Weights of a small GPT-style language model, trained from scratch on English Wikipedia.
Size: width 768, MLP 3072 squared ReLU, vocabulary 8192, 71.6M parameters.
MLP neurons of a small language model. Each row is named by its layer, matrix (up: input weights) and neuron, and shows model dimensions 288-415. Each number is 128 + 32 x the weight over its row's rms, rounded and kept within 0 to 255. Numbers have three digits each.
After each neuron's rows, "fires on" lists the tokens most often at its 100 highest values on Wikipedia text that the model never trained on.

L6.up1496:136143114133156096094184146129147098104120094109124108159136185128100109097131137120172150097153129166057117163073117096112153150078138129096081070109173134128117074115087120100070128107097140137080145131143114084139165122140136117137162144184131108156091137073102157110136102131122143115142147119083103100098087151101165164126071106136103171128094082136115124089142127127086094096132
fires on: " car", " Car", " cor", ", ", " Cor"

L6.up2145:119176055096144169088122172063143093122105101114173122075121141133161107151169105139154060108146127077148135143076099068144168134181136108121142124127104164083081157207140161127148154170160173172144148162107178156170085170122119147106057112146074035159157101177163143178121174171119172110153099143140153193128116172077105117093149131114129141086162159156107175098137141139109167156097
fires on: " he", " E", "he", " e", " F"

L6.up2796:124101119109138124118197151103129175150124170116112132095183086147149112055126094127139138108092145114170161117184099073103196142160120137104171147129170143055141115143101126104060147092088141173093145144163107151166137128141140149117115063174219121132143109144158136169109095091079124117113101114099114110160147114111104113138074181133115097129135182153125120175121095158096099155100
fires on: "at", "l", " Bl", "al", "or", " Bur"

L6.up245:131176071134156127169139134164111074149097151136115115045131053071118164142125132135159132119113098192126094156135144147168109151133096132138113124079089136163178097158149134163146196069087150079102168121097141100149076184143177113176117117072076123108130117133139164105094118124096155084171147083176114102152058134175117139165089141112049139107133224103113119119125159095117150138086
fires on: "i", " War", " war", "e", " | "

L6.up578:134115073094153171185093066161125119124141092135125136101115175122093149130098054090139091082105146169123124126164136110175172081144137165141113163187152164105182114171118162132087163162084097109095133155165200128131180114159137118122181186089149094110114084151117132123081138161131070092150115103143130119120149163124100143139138119148140134162164107119161077175109105157094107158088
fires on: " over", " for", " re", "for", " For"

L6.up1767:107107086151110108170097180142139094150170100078105128141149103087175123161101154153154077118151123118173133127150167157139105148059155093166071169139135118152150129166144140126132078157132139113136106206157138140147130131105141144096130160157104125122152166179091143187181178107073140134189145147177149107114114172159117079072091121135145160130084090107105125159129133130162157133121
fires on: " j", " Am", " Grand", "m", " N", "aj"

L6.up1123:071141086135106115099152109102150157127137119161116128129170127137101111167129059132132130183153181129123122081144104141117140152120107110149154147125134078182094103111107084122139120033156106094095129156150073108196167129172107118071113115107169194101131116102114120155101103137082081176173152108094067141149105168148142149148181136117118101144118209151131141072135081122092088101083
fires on: " H", " L", " Z", "l", "z", "- Z"

L6.up1006:159107143142171146121122137062082118140106112161176108145140156091096157086049144091176119144110117150139048223139131067109129099110076149111105106165133100145168133108078147061104131137091096208117127160159138101101143140174149149066128154152193138088059136144075062112177131147101174176148135119153172108151101113106085168130108099130099182119134132118111130131149130117112136152133
fires on: " sh", " l", ", "

L6.up509:103098138150160092143145104124204098115110152078144134175149070098147103091099174131080119099098098164085132123167142120087054136140101124130091144139118120116119109164124157162159162148110164129101147152098165093109137110130143110114115180133124182121143146146116114189174103174140138148123124165102133134098188100120147103062130073098142140177193069160075100111116123123153117166105
fires on: " S", " N"

L6.up335:119066082089208116096101159135103169094101181164172181132179213138143186148129075156112144100191165132070091145196134112148168100102102059145088098141146121135112125167142188129101184160142180123142154098123116147081134129149107131152094083106094087161153116116115096165076161120100131115091122076096098137129090181113088085140147122121124205167186137128126118110121123093121170134122
fires on: " he", " who", "He", " qu", "he", ", he"

L6.up2438:148113163163149159126086150159073104135116121132145127134131138133209101124073093097135146145148123140111116104149085118126118123125139108139077158061092108127097072127095109116196165156155164160107176096118072132142159192145107103093093082118116130081133159125181054133161142116085174125103140150092065154143111118115134091120123115096097130108107102139072093021117096069146160109132
fires on: " G", " | G", ", G", " Georg"

L6.up2319:149132115088139089098118152115169110175050073134107109151126092080158087142114151181150079075157147077108121156058126109096163108096134096094130220127037184161066093113170127086132140141092103082142158077124100161132148137067105135100089148174056084127112156079150069147073133074109128127124143065120131143100168114132109138164166160143056098085133093092141182124148075142161123099114
fires on: " h", " All", "oth"

L6.up1073:099121072119083126059120142144174182126154114096086126151167089147155099140191159111151099151119130183111137127151127137150119132124102135092060084136135086090119134102119174129160128134104111176181089098136102099120141132104106176145135094121106087125121097118084131118132135089150184136086161136144161127146099118100112084124061096119091131161098130138053132124071152129115122112076
fires on: " O", " Al", " N", " C", " I"

L6.up1348:139102150150130106137120098100130131177144128149084143096089138187171125077090142146153102154118113080125093157118133136154101173152160109173108114115164133117070163141172129086214139161156152094155106188175068130112173211090145109091102091070146176157190217107205127134109126085141197116108065097077161126110145089143105158092121106192142155153143112141136092088096133090143156150084
fires on: " G", ", G", "- G", " | G", ", A"

L6.up520:113087156069128157142141154139138115133145178151140118085157166123134099123200168118115143083198162128108225073067158144192100152216120168165143127141173148185101150174122144087118148129198115136099135108081178068140067180125204104159170143080145167089074170090136167142101153106179109102146102090122174145097112119163127116132124071173104145080110120171155173128105090126117148171096
fires on: " ", "am", "t"

L6.up1255:146158166165109133089170102160174192125100131111157171147089109152057162097100102084046073143162181122156087182105151127099160185091131105159131093159088101119127171149126108122059135107068093132130119105150109118113103109080172142108096107096160108132080115191151128123152202112100184146133134124099118087102140154107131163111124166111153181139157151115109072144083110131125109143125
fires on: " ass", " Ass", " Den", " trade"

L6.up2166:120096089056135110100122140153095115143135146117088127156137127172130154076172120139135138088099132136128098101068094100201124112102104144143159120138160114152098135076131115148098119112081077092134142073137206115132109158128198146180134065066117114064156084091146176126088081123132120187187101096112153095108130084092096110115084118198131116124129141147143172104097135134121120142148
fires on: " | ", ".", " (", "am", "×", "0"